From a checkpoint of a small transformer trained on Wikipedia: MLP 768 GELU.
MLP neurons of a small language model. Each row is named by its layer, matrix (up: input weights) and neuron, and shows model dimensions 0-191. Each number is 500 + 50 x the weight over its row's rms, rounded and kept within 0 to 999. Numbers have three digits each.
After each neuron's rows, "fires on" lists the tokens most often at its 100 highest values on Wikipedia text that the model never trained on.

L4.up523:546565483497446599457429476541483534474475465519503581432492485493483549566554484497517519562508546464564412513473356448535536561432481461465559537548507464495437530544491447491395387490536491520576473511529496565506474446468454505367587604578516597530438449481524522519539491545600492552528528438484528513511482483553501501477477524525461386399440435418481544494572518482476505552463494472432511479442512541452517513489656555533529547502419382444396418603457580523534522563543424482574454442565492529547528514452479511490503470573461497458481535503458503537478453451532475504
fires on: " by", " as", " has", " -", " work", " with"

L3.up555:414525461498489449463505436458461517502524417504460575551557412453536611559485496538461605503500585565439550444484565445553438475490470484510483409466483430525540525542486481531368417504365558466393413469489489453560569563614474389496492528605570477491432493502503497537550456501489464485500475498522426456452580450493555537521557568534506450515494451608468561517469522486541549545539495561573501451545496398408522492542476557589555504435497557539507396475433444549563455525502566460519542561510452486488550511556428524546511545525487461473564529501500502473454479535503583490
fires on: "olog", "ict", "ural", "ivil", "minist", " political"

L9.up188:579518501484504630539466552449524447496558494484436511474476500471491495602538502504487415454566524591543452451522553498554546436554643442402449578478523448438434526515487493478523454550526516519496477421488467602470463448524532510595574503460519438421528480479454436542519469498495537530484513503475444568457498588518465503450501466485578487415563440463487481551522502450490491459508548548568419484457430409511537412547494527548565481565511471520472517551475612441456413474450553475578420472601571520495441501400549557430568423484456491457441568407472475482456597487564538534
fires on: "-", " of", ":", "\n", ","

L3.up538:520584502488383533500481464535505567476565558508532468466469520523553537451453547537420526545535433491440482503471491430485514426477493548496575466519558437491447517495493478580435515535594532555431441415445472623512614467600497518448455500514486453508575469518471434584538594597421504432521553577446488551558498580407518470466499488461481502470417532439541500450600520454526537473486519400537559497495559458492512423604492582538455438497520535570497507514480522543527438528588422403438527480576503426468542469511521481455499514514577512478430515460473493486355536481551407524
fires on: ";", ")", "\"", " |"

L3.up411:540523531366538594517470449429515402424578453473571526477491496522496507489546503458469512481508442497468495498531525563438498483517519622489503476466426511494551578463545519580562585527569533531495438549514480523506559476528374523555547492492521465492460501485444502497540493469496432502530521525522530541458534532454425543577510435412476482486500416561463501486483593496438506473487577429595512495558510506449507488555603429482565392454487613536399569425508466590436492495661424496427485477574445501541499479510533492448472524566521565478586470424451429398457534453496429510
fires on: " $", " there", " season", " There", " def", " ."

L9.up678:575582517411512530483525505460509548552491471483581518503498497466507438498458445582467470541502497502536499437504475521493473427507532640452535529543421512493499533479503388453535371574424561498487575485408518472487506412580449498455427459564487550541571494483446469482526463576651493652539526527452514504459526523396436514465512516558590540437365543452511442538442491467479548479406531535534446539439464437491490444504405491540508467567583480486508477448474526446506478532503546461562438531507484471500501531515612562524574485525457451524498487403495537445414523487581558477
fires on: "as", " be", "l", " Al", " for", " Is"

L9.up326:529556521474582581430544465490496446486479482504517419522436472539578500598473577496460469503540467459487467400502582535469437484498567564466557492572439448523396576528520509510502493570486505488430464495428491552535509453555507499464450505569503490499592455509484455506549525400600568462479406484445552392495511572496471540491586423601518508503562556505578516507607511385533485509420439572546454518576506485465492502483377548443412489537535490454492530466463419479449515509540442448518398517543528443585388499471518550543522450467383476473486529506514468407530516478449566529
fires on: " Al", "l", " (", " Mex", " Gu", " =\n\n"

L9.up134:489546425468472555616437522452516518548525505513456353446556535484526544536528512482536481520504521514450550468562498554475495430527451554442534507499494398504513561529513486483511473480512523450495493479507443501529507534593462344476516621566543512499600453480429457527527466580550499559512477515532513478423489532566505491452536505435539428403534540422465496474545454429602502472450552499554438515512513522496613445503557454609535420543523591508511448441549469515468538503529491540396483448587469504568433499478548547393510526437465369475559467436499542436501612464474533593
fires on: " l", " res", " s", "er", "in", " in"

L4.up572:462468555579515518591459480555474565562526464469443574467480483518604440501573522486437526455521613536505555451419535479505476377561519488387497515502575510475580474473565518434490455535480385538541466460438456454503449505539497468491453451497495506543537531543547477522507531485516398507556386476428504492460542498537439409451463524513577599536481484539542502547426609513565482478527558468509491487440455490399550499598497569478504460528491515608441478444435438452506526543428543477451430566447484522478517541383442435493536541507603474501550591525404506508469462452501593542
fires on: "19", "ograp", "°", " pop", "20", " form"

L6.up335:532575475435454524528605498426499567540497476552462564468484455500514516510451505396488508461521390572462530396545472377608479500535567578508568570532494488537540430529509498493442513492526509574465448501488498497547548489560553447529487544428575524454529401552514509583523536549467585455528468512547501469520566559398441564553520508444495587390467547491462454519567559476519522527493539496495425485431473494504550404554477486590527430436439535563521490580457406460505430498512525516484538592431524493571495527376516507496466520504493454493499451328451476464505517510418560480
fires on: "h", " f", " fl", " bl", " the", " rel"

L3.up218:562622498379459485536422529469462475527455548575498480504490471513541430545587527457423554478546521566511504463424513420570549432475486512505505502535531467368504595432530439520526520543513528512452541463526449530560400502499503498446488536431573541509586416502547460604548430451548449458557432526394534519542541516495551476487548476498609493424473536533490551527547541509419489402532499591523435528456453443473450499587492488477575466477541414556425488470429513500395473560559530416531545517534412502524502525476612497444573524512472577472579578513492493456486484450489549489
fires on: " in", " the", " se", " of", " re", " "

L6.up323:539493620498468509491473451396487504496552477524507483441503580486459528476550515442498500448536495449558472512478497550481519488443512440472488521502433551539496523408439419508468562546456428516494580533490464517544508405470545468469447550480441463414501506544398551495530571531493477516579466480495486511506579579579457569485533502535663455595485400410506439510444439504485520401474517457481441519590474448511413445602528545524589455513536506511443548354512553654543536538486452521522420486497461589557531466522456564595500486484460544494461491446472462475452535401457488532
fires on: "ir", "ater", "ur", " un", "ar"

L6.up423:664508555542505553536500516534464473494494572499495518517489491560506496593443489580487524412536545460447458461596526456559506531503463610391465528470389482475542549459565470519462451517427544461441525500441427581595453484505411502490503497492415492472508529433485477542537428599559489557537465494537485486439530511448415560481553502454435552498501408506530466570575512519452454529549343485483542517599483581523540484462502526517543453525468509543512522513448452491496473537459596495501487493501451501507412590462545531506446434564448419471588452504385507478560571410577542464
fires on: "stit", " col", " ag", " stat", " Year", " fl"

L9.up170:589515445458564527483404455478454549486471379505516512479428554572519598579509510454496516500524506471448481398495409512462480558481557504515507523574460390454553539458504521452493432477498573437545462494434461486474563427529467465494456599492439527466593577491489601568496516547509604491418484539414446481385576512509514435551529536432466421450472499449420502495487598500507540488535586475481378454493495458500569499541481506486610526561470604530578430400542564488517551478486452526439464528542472445511464472536547560559528485544501524575530486418424490483514484487544561524
fires on: " s", "ats", "id", " in"

L6.up31:622583500521481564516390438496454605457513468494587533480428530542530564459475530461492457435519470438597358507525386357480581539442401489508526551509480503329506498498500512452527447601497528591521505470499487477498508475591432425479460435498493570539614532511510407579525483481481564610492597496498413484530506463460474568549522489472518455458437535470511531528535576485548524516468537484443522440569551471458581521505492529556522478491416499469446557525554579519486418542472547450471479519484441544517495530542492470474537508496431543438445527503516450511511487441473486493
fires on: ";", " and", " or", "R", " list"

L9.up98:521518554417556500523523504441501505480546607469518508447487537629548553512420470526446580428509577480525516485462488446471415436498562554499527500529505509432541530465616523421520455605470439595456408432514389560544499523552488532504526465550520512518515574483558469482498554535543462603553489460496536611392433588554510435553509491481512524472509512528515428515487519496515529484499549422492506488506538480489491448528509521494498495536480424491513491432414519581568510563421472422454421470516418407445619458485516475516500567554551363538486515605554476474456585421489440551
fires on: "20", "18", "17", "19", "4"

L3.up672:569537491509518562354497521534500576582573465429471385497533497521497539558454526550501526453517515423376479525454435559437451491492503440494497484562455414504493510446457487522501516463478521506441455441469454513539594527541503589513536498547477539480561582477519439541524629537491593510503451505539464474457507556443405582426490537569426527505498434549483505471475477483460481513466533453549455497522575490547455391531564506556535558478396477459460484649539508570607469377566464516467507508509505508588433430479487430569409574531524458549463476427462444477498536534489538501
fires on: "–", " f", "-", " in", " F"

L4.up699:528557468541494522509413453464462433454521527535537565476459473494451525469536575458491551449504567497465435488462527543522528567469415469449516513471449448447417516525507503570423542480483551603442420456447514549536560534505564490451566539484506522561469504570388536539557490484603566550401516561443500476514518457409468495536563404385658524442491577482544496571521539476446475465532469541447472517524534544510458518490539527536492550496516421491348520471431505533434535445478563444492567564551519483510389530474522576502578471441632463466466464459389501541501452437526508483
fires on: ".", " the", " to", "'s", " on"

L9.up117:439475498545496497419509470566516595472462459447462541428493562497553468393489473500468493428499505576565439477437488492557592471467398584521488479468519442402516469483468504571494567503460477551543428507523447490490553493566557489365415515590506502533572538503420485462514519586508528581493581563563514534546613515512504406520589408481520474517533505474434583431468583478503579544445512516632523481532501529517483406565513519547466458560431525481463478503571494448468493534566514539528515531502549447393554430493564421430495505450531467512504517505350490448524505501564556491
fires on: "e", "g", "o", ".", "a"

L6.up302:506620477508538566391498476489460570432540505487530523590537471510494490500532521562458599538512537465510430536464415449505534509504462526511561442491451468489538466506490384455490520561537500593504578464559433493545564536519453484453527463514481473489448374476557461508525634533575590567433425537522449640440393498521516534480545487494482384557476467472527533562496557464510547463516479511515515514510523486478490548511544467530522432457479529466372504542501431512525515442539514517392412554548519530550567511505514511576523474398569486422520494414429483394414422512579457470
fires on: " st", " v", " crit", "rit", " ind", " j"

L6.up70:522591470373534544538469467556460484502494481508495502497512506540553499484662438490508472518525554480435471518536422512467446544501433512531530478507490472478548427566480506502407562513454550493554523503389465459459563450464547476400463427629512502478420440670450466610530538483535488436515509518512496582535522520425510527437537445541495527466549386471421598455523570457435492520428543489551507480507575491427497522487413551487564476493435480561482448436531497492555547546578563512484495512503502582583558419477569488484575467564560517467393538501437440541483493501553496534
fires on: ",", " |", " from", " found", " describ", " to"

L6.up700:553514479559492513440435482467497660513511457370430424565518510454516590516408597524487532515487573458576504459440474481531483461599486524520573499465475396524463467527496444463475476447573532485458443529501497486527522536493525559420544519491503509519549524520471418568509454584677548470528453546542492497475533457463552448485423531522538366463425452482513436571546618424578582475480468510442553520498591521496474517533532494575476453513445511521472476482493565450486453377494469498567472583485552473532585509485502514512498517488417452459548457439434525412460499484506574529
fires on: ",", "d", "om", "ic", " v", " ch"

L3.up233:564512487503441530471482419536466521442381487604580564448477449479500516420501535448504591436504495538391424447533510522666528517496440443473489438502495456501434497509537421437410589560543482503477562495527492508550521432460486504441559445491527464478500528530502546523544447498503455544601475412433475455496530496524518515512618524567621533417477511477512488578548522478473523412609477485515446494537519541507506507457588571519548462485419518575421477580468592546551453600523536394548496467506455564479417555530519544423578508514563491474456507465501503446493471444531569486
fires on: ".", " died", "ased", " ed", " in", " found"

L9.up714:559559435462489518593513534487452530509486479526493457529463508637461509569583503507539566529536489427503452450520489471543457545490494423418535602499505448476496416530587500436418474520486432596564444427475504553525507478500515514457477499509563486430487479525544483456524530518509467528541476564471560541554426511475481566337514471418585510463474406504479491511536577463486501524444445438491480513557513441495487367480621587522547583461449467550506498539463476544556527487557509511428522481433484403505442500398555387615592484464419415513521522409481483547499524501527574481
fires on: " ", "20"

L4.up248:479554501449506651472497433438483634466532502515513516520440484464536482497446487495474447465505427395514543505497503503532451393501501493470516551550491437473566464548551508423544503551565428588422551459508499484519520431524472534442498486480455564511514437630499479524519429581528526512545548529478582634488424535480471460466467489531510567392484461439475466439483534479522489545458493425469512481459573538497591579458457520562521500460461511521546517552506490505499489397542558465556453459463501506650504557413572450542449625432393390460504521524542432534479569450528472510
fires on: " that", " which", " before", " after", " when", " "

L4.up536:461556465515515521409448470518490525555585565450415515610485421509496595463578493562504548417532447471560539415569437540424475492437521522528467521558447522420437538509538479599500466528510491645437424488495503556535494489462468521458526520436466515474621551574384432555548444494461606557498511507525508513466462585463525568579519430407511501421510476500451429490486529518449504488501444490606486452456610520526509431438458533445478494544516505553519538491478482455472460469481556541469480525524502447481526535436510426577513521411532530541434500364462499532459568412562499530
fires on: " ", " |", " —;", " —", "9"

L3.up407:560472558436406513534467408465474500542538507469604441470464449485597597512548502437442413466530531482538536502448447396523513396551518460472524533551551400551492460510465521490474550568432519529561489432463483504541470499508522527439419502531561505498524549620450539552516546473555464424587510599437468572573527579472544502434542495597532571440490454487558450472517543464482504488386551590545511452527464520380534472531533549486485423460561452516494556420512440510545407557473526485539479502554469517432586478501462472539527627490519411541415540492479464513465527420518510482
fires on: " |"

L2.up680:567469524561463469507461452455525527533571461518595629498530504474548499472590585470497514457507495525506427506480494633545604488500481504353533553453520473414465465473507438497515553490509510507538491469478503530496517406452444553444523448472521501469541543592413525562520522474549546566468480577477497471514538503455473489578584485531558472435471501510512427519572443481453475452561459531607412497505484518460554554475491627473551489546514433512410499495435619472400438589538500402518511466503499486439516486552512509520577497557567444477468511489481482360524439351541516494
fires on: ".", " not", "ere"

L6.up166:505513531451529542542507506499479524425553563536497522466529650619584413522460535507467527579534521513492545472396522562563442463438499582373478508536542404448520499510531468474473482477450544504421584445602451535493471532496444537435456545471577479487510593481512492471509454544429532514426418412420501535518494548415511377484537393484482455479544550475544448524439441505524557448419548466462449491501513504509507566446489520574393568541512500549489533502572512502557507488478478432527479516447505415563436560434562578574591522516438535438459526480507473545418505521544419492
fires on: " A", ".", " E", "-", " H", "on"

L2.up59:496543514464407600451562525596512586405442511515414504533443498518479547436456563541494509499498535459479494518534423351477450487501495485595533567565524461510477504521494502495405571583489486588485535554407439493495527496481518553543449530671537486537448484486499491499526545447536513519519371535529556617517409477506510495414525532480461479557500464471509466533600630486466550492450468528385510490503484508536468494507550403499510480488490428509513465567487492517508530479585526517476507451450438540438574496397437497495497489553356495419571468469461467519520463456550582502
fires on: " "

L6.up427:536552451502487498496543454607473519516487484519566589513437493523469475491435502516465509542522507502478632407463503455562427462523564555378473501560534498539522522391607442549364456506427490483497538515564449524475550572491515479479442543590450433508527550489502444564515467528491539426521400438476436576436566478493539487449572525519482437464393498416452502535589517517593524491480465550479536545474555500526474521585520416490500378485478560536468525515470531639465510507590574513502487537434458450518442565424549460508485608401519522458527449508528523418473482491556498518
fires on: " stat", " m", " art", " cons", "at", " t"

L4.up409:498592498501430530456473461464480606471541581564459458479458597560412651443399590504489518478500497396452572419503437482493445559460465521541498542469390388523543540462480443479489495476463570530524544514556458542486566566543530524490496528641524499446558527449500460542533462514604504571485495532537519532429553499389458498507594513441506405409466503462447486461551514459515530454553521369468485481571528499500483441489575515474489410499527498480472477607505454552501419544543507483447490486554492437565512508502500423570574451549500515453577458501495492542548544473543450507
fires on: " con", " l", " s", " re"

L4.up229:467558423538447535550481431558519536462507567522598529493486497545650458452445504560471483563543507505572485483382435479446590450550484514436572478499531410431495456509469510436470552494463541469435432446456438517505532541542450562487465486671471455435465506541448410627524512444566492532598559491526494562500510561444573466493538430442527521504488508436557425481443467466448581518534597413474539443531535522435454449608577615496477554485475499499540533479492484494507436491540421522479543499547476452471473521482505460477567531566497548483501549507442467470418432438537461505
fires on: ")", " |", "0", "1"

L3.up298:632548403403451533511496451460516494410458414514474524533471503513460557563471540598508525510488465469493544515480491390507495514444444573565549454509535493525596565513570523564413491542550473503503434464466511480512529524508489447495519531475533486432480398491507385488525535608501465482554556480553526543537482521519494486471469421375495484468472455401530560553500545500468567544487557402540487500442564460507524492500483402504421441493547546600542451517504502487561477441611669427486453522499507414595538553466529509496513602461498423440441424471494508476427556524465453492
fires on: "),", ",", " but", ";", ")", "\","

L6.up154:501554496504482564491429472554503500559481560495565566514530369567511489559537516466465540391534425470515511418476460531460508500489504501575510478517495523435490532556477462414484452507559501524517428497511451493582475593489517466422489595530481493458392448635448487550517558480447564563496476481538574417483569475468498531455606380559472504516381497518506431564555563495436536481425500412496532541470437460511498501455601592465419464448448447481483535521611485454497547492490542569527468581570508508582450534423478421511512556458539583556516523454419454465407500500542547490
fires on: " |", " "

L6.up614:463581531539505513367536521478479466581580574549503530389513424507496541529530567538484439407514586487527419504462462483435515384561421469550502573443552531440526470557477533428555467546453548474442484497560467517495469507509495489448454446587546543427493542562473497546535558502616489533569539552475511480473489533431497485573582408457588483430471450502508528481449496456516458594530475484476466499408505495525606556548521545508516586504522516538458451454448568436503478572537484437484511483471529476494419417549438431514393499480393377441520520504454456543507519446556410534
fires on: "o", "ou", "in", "on", "ot", "op"

L9.up444:532564431597395575454487581497505529431475523471496435559635539469513487448452506504483534451531468465582432495534484508555456480522483514476560561475408512537517478536553479530504567498447500532556408501427427452568459479453519471512513496493552506475631384543456404559515486581471569503535446576522430476537537556522477583413548493473607516462484509450520479533548522486571659511515475448611485475460523483515538527445535430517452425581465502544538522586502467534526474391561508415543444573567459450486449516434545451466441447458443447497464482463522458444501509555479460494
fires on: " f"

L4.up291:542474455537468585482495427413492542483566616367543494474479531454433494465438475566494520459516490525387515516531481481518580497511525482423484638540441458420469491494537464525518581507499553555524508494497476541546618456474509584407530469459552439494543574452482515515545524610496429560496554518396494538480544508398440499514520527509433461473489461404491472589485533545498429479516549477486547555532603504515512463499496458529579385475449450558481485504395520496513436517515486517494455626555479495503401528456469551484447457513623522418481469548451514438513541500617541498
fires on: "-", "ced", " |", " col", " fl"

L6.up359:518488459437495472431560475523472491577536457521533518496509462501472554604516517470393391425538476531380501462431488567476518493570419569388527529592459552525423442519669456475483434517503445506405486521452482469547492444571488505546464612522445551560606414450516474526521539447561557476494507489488439536527543533477464538420515555429533573544462455518462491574628504434497601399522535459496524533501520492481486500448552517502480530478475530474460545510555499582470474548525473460565525494562525527552494394554491529456495577526512457504482482375512421437500429537473551537
fires on: " t", "ic", "aly", "art", "x"

L6.up114:479456436490488499593481494436478539461510469498436521490496554505502441554469558529436492516536483493557504454566516515573483590472536560430541616524460404515471517469562524464554390470456507575497400550574464565527508511510605474437574526468509501501537583572474488541528495495485468486455414511582487504441402454505505432422609418511502395474558553425505515526533508431607573507459536569482532546521536522421522501447515440446465449503503517508546571464535429535584529559501498580548437543452450407443499599428604541536439441460424452453504517490464415472483432437544548505
fires on: "i", " res", "20", "ience", "°"

L4.up365:488564567544499569435469460571504498549552557515545611485455447499540475546588464524520555486504420402509530456534449556537590501472511511547462459433478474479431473470460459597459548501565466523513536488438500615495603462456579465394533468467464559483461439719390469494534477451506520495413491537573544532467399521428428474502525459496468460433448488422438455493497436481543457621519487428466566518500578520492536504462437497474590450455475500528532499521513497536516524475491539535549483481551536507558525593384480461468464427502540507498469479479502497445391509496497556541
fires on: " |", ";", ",", " |\n", " "

L4.up336:484479538384440560497496486514526572454472447521430499521403450491492569538486517509470543459496457428565489448513388493489519408419465514579512608502394457481469480620511419467473444566420515601523519499497495538529517507586507516432436472490596547535428500567535539516531504529540593501563449565563476569501385524496455472471508478409480504453511451438451505554477631500506582547471451521445448458524546541559544482502482556632524571490419562523544546497459480514518524462486528540443437461438438476475607531464509482568475514519382447467591484478473457533471535492495577508
fires on: " ", " requ", "19"

L4.up138:479470456573430601527480461496497528538548547425505462509523473477518503520515478539523507493511383404633513495460533461580520581440476601472495500449516519477403467527555580518487524585548501528518575424562478514489572482440457530513499452536441559412514429531436402514534614577470432518530489566555503509501491568424528488543519525439566500451417521456496585441526412440489439479576548365463545506491625428364471423503456540554585480523510490535489519423548553460452477512499433434456540561489516472455471578417434514468528454517547498488480505488483509419501475476523490535
fires on: " —", ",", " |", " -", " .", " –"

L4.up557:481505534538475485499508506516496427562524556509514541421453568565475410523527491508506576527540481575445470496440557549515579547509565475468513547556414504442514448441502404483454522530526489481478437548492445506522559532546451510482576597521567477424506485483437455532540479449523455551547426418510508497371457550470522622486576481367506462482526448533503589508484458513518524508517597469473431545476483437430416427489512558518594472479477435602451489565439475424483478533580536480513590576534421453571538592459451437558496521519548604390535501508375454521439505456517520494
fires on: " Rele", " Lab", "otes", " re", " App", " Re"

L6.up95:521506541505445558533390516476517537425516499455536445467504397475536398489548471486516514573495543519533439489482363459500495481478411500562493523509515383456465468428491513537519521462480524521471496469499436445559511443476534485394407500539443527493500492564388583510515550623555449436490498546476548445499443590491454513410492507589465586526426531485591495508523476492564495565508597461600528502510495418455436434501441482547487532525523513547512394514532432528499451517518460465505496481486544541611589472412433451535553419552454552493426637482447502510511555449462586490
fires on: "and", "w", "v", "st", "ev", "f"

L9.up417:514513500520452498502419499509515492553462515599561595559473385538465505528573476470503573507563473388517489456516439580451521533419424499540546525515450498531468450522500488389387524573571510625439449553599443487480548454483483475492532491533550508474544454592381550516558463472482456511530496540485550546440520569528564421542517332459468386504521488500528474527439479528525557509559500526514465453469506465457610454486486434449478535551472467479487544495614470485583500622542512420511496509551443463511488528468516509503505466395538577447530483495467464408458497492589523547
fires on: ",", "ash", "W", " ", "ether"

L6.up739:488477448523433546425498563500500502424582594463445481405529497538516564459450611517399600519528451542445413510493536540549487461529470490581471531560586456543550498444441474518502456479495439514517498515485445443521473545471482536441499640514600480449495505492502486544537547481528471547527371466461493483540493582384470589431507482433528448515579487399541463502489532532458597567519498513571411654469492485502527368480492508514497447525471462590464526575416452562502534415560455431468420568497467467505560525447452492514444526493497488479540465531426464526442536506473472509
fires on: " f", " re", " F", " Re"

L4.up231:626467531461469575512451436536470509455520512477440402513484468538422569468588537574464550525518452493553482508498404424509539521474497501453486543520473527499488478492420554498415490612477630585539419475538506555509440475642496409396481503507446608507489491561492476486527526555535489469547540556490531560443508571542471528476480488412512464437475467532528550463491471468581482496396526519445568549519530446424555504558484452485516466521518573418464522523451483515454493532500605460448384469504489505482584618448535476593499444435538413407548470470516501483451545488535411550
fires on: " or", ",", " and", " ("

L6.up9:504496513536524458581538352448461545485545474523482472454502512551550450540466508475435454451549450527570490395529522448540561456456469493452477577597527462474459531483516472519594515530445467532413515509478456536531565557484579507537501503475534515406548520473559444513519569500536550565593575591492511514594418578468468603575569368464467485494488460488493508556488456465413508423437564504423458438568478563589577584448486504473495508458422622499533504446466424450539457469489511500456472633563517550545505482545486534489477457485490440494467458504429395449444514438497445516
fires on: "er", "h", "ro", "é", "ated", "ered"

L4.up462:497560496526447566474464444425525560514412478477491473462464490565456596552581422536497548476502443571563498487507468459524530482507486459462506440499477443426444454506482386571457460530495523663418394406500502578510444560489557492475493586484556536517450551541501548504542511563523540492484511486456530504476577572445513514523547468489594451455438505478455503553494574475574502538349567453505446567581542497484455486483531446559496599504437434513476530554374463513518579471440539545443495534521506459492523561453518470620448511575539486516422430439420544546430473453537559520
fires on: "-", "=", "|", " -", "."

L9.up546:507590453555413469503489459480445539543500508441528526509457535474470630535479547490505534427517580469501565494438512443617495580456558475445598504569462487511487575419405440535488442453525555516455426499417467495500557514550514541455449479510540446516504556541440415487513443564633550526597412482495479545474542499505487526587479392450486518438434471472454419613505537484526605427546534478644503484519532427555450527496518467490504437451535554530491470505422529500440523455534437561523574588475502500557492473530500399553481486498518529445505575499537533485520446515586421445
fires on: "al", "l", "g", " m", "ak", "le"

L4.up596:569549540535476559517493445486492517489508514474460424501504589491412537407450535521478517560516412532580504481481497431470534392507445531499523512548531504463421505456517619518460473501551496563467493458453472633463504518526593517420440454490537511448581487592491491505517575610585483382491476612438505571490469500408406479505521484441532487432422518415498457531508540481565487491379555490463557499568649452513514448503517480542526458503585510567502498411361515519514526491532551490439538623555490475448502504491504560526490444458561404514470479488509526516459547456492531529
fires on: " was", " |", "\"", "\n", " |\n", " is"

L9.up722:511479577488507461494465461467481611520444535468526498468447549476459474434461474418452386529564407491500497479468469498449485457543494529497596539478509482504559500520559496561492534423476450492474520512454453430534522521473563479377441536580450468453552435507453518526521588544469460583390504530560548464467528511505444492515533341626452492502539527458520430501550461506617543484455506580461465580512571502575528421597497495588454407515504461582506468466558492434560524529527538495417582513517570437517418476455420500508512548500467595534517614552476422470532501528529411511
fires on: "o", "g", "en", "el"

L9.up173:527495505502591525502555520533508473545450470450505524518495431457469491494506394493510522496533535479516448432462336548486484390425438545549497477544528479418434466467542566460487375470460444497531485463540479602493506434538524516425476558560504472467584551531538450420498518569476430458521508483594483527601536447502502503455493478463510510500476434386537566457531520550510578527517486520619523515473610500542497456488422504525523463486543576554449555509527497517560450392596512509511481491564445488523528473428506596499495570535450540432374570514414502522366585508593485480
fires on: "ov", " serv", " be", "and", "p"

L6.up341:553571524476421532490411498435497487439500533507535583536456586503538449487615573523470515395515508475560535476486555561509527450470469599496461438511498496476510440423508526460527454582494498520409520475503483583509406458510490533501528545405528514464597525510452513519522473498576519419491405460388498530489552619521437535449587501511594488456488531506555486596501474517531506501527563467463493476457483481530630500453507522603524506500522417536549469585490468522441435581414487410570429604560495419464476487444510579505623508524589514502469555471568460502445474420489543506
fires on: ".", " in", "^{", "\n\n", "-", " of"

L3.up107:602500503561431509506446391460496446486553553549580576407532498511522490461536498485475462521488431513387457531477544570570638431557486460422460513501435512389496431486521502476508548478512533519459430459426484547512502441486472556467488425486527527410583535539475534546534480476523529519494495507490535582522501556493511538479546500625552421484501504462606491562545499480504475501512455480518503505494514502451522515513579584449500532491499408515417488496440559541487395569439424353614444503616523501486414508563577586521531506480537502531426558524493488427520499396524415455
fires on: "'s", " /", ")\n", "ian", "\n", " is"

L4.up729:409548489605431458385461481442457523534497545486544509502495528542400471490447563516493552481542424566479454476472527457485481466486501606542515503461523500488487483469508485580469451522463570554408419488572468564462539535497571479453526510520504535478504576612498480519514544549570551427548528438488516460553469503389387590508544469424578558484450514426453556518497461477502538510489495520565517490458548495483524376542540478592466555551501545505458491556420525492507488495508555550480490644511547396407512542450518401639538503458498437536400480506404515435492536517580522566
fires on: "e", "I", "ou", "a"

L9.up18:528537428487473507496541472501506515486456485467456586419552556563523520592416474517456574518515486529524498407449442464560461484529425532407519498564521604533457513414560491538473388548411456466430468437531414493621442545454549447421482533607508502539499461536409537499516462600505573581597503586564462518464579548495486463562508541503499458528506524434458506588540564487528515496413450468448442559505480488535592544439522417468438465566513489471491497499399369534504441436532447523551479533576538517592482485544538449449540587505550475466490492471484456447545517514524452469
fires on: " g", "ind", " m", " t", " M", "am"

L4.up296:499546414509463509435543321516504547542493467503479540513401479514464496497506505452485517441503495531442505456459528559539564485559520465423469544489438447445477473585549445505436538540587456616462453406489517485575496559520540514433515545468515466429457529495514506540564426491507640509492447453453497486392554536497469491482513485526625548485501442427455476571472513520493512497542493521502460497540501458563437514491490480509494595483413461514471495515404495554530464562440642386548450535509465447478380560559553526533505586475599574454428458569548507473502501406587494499
fires on: ".", "able", "'s"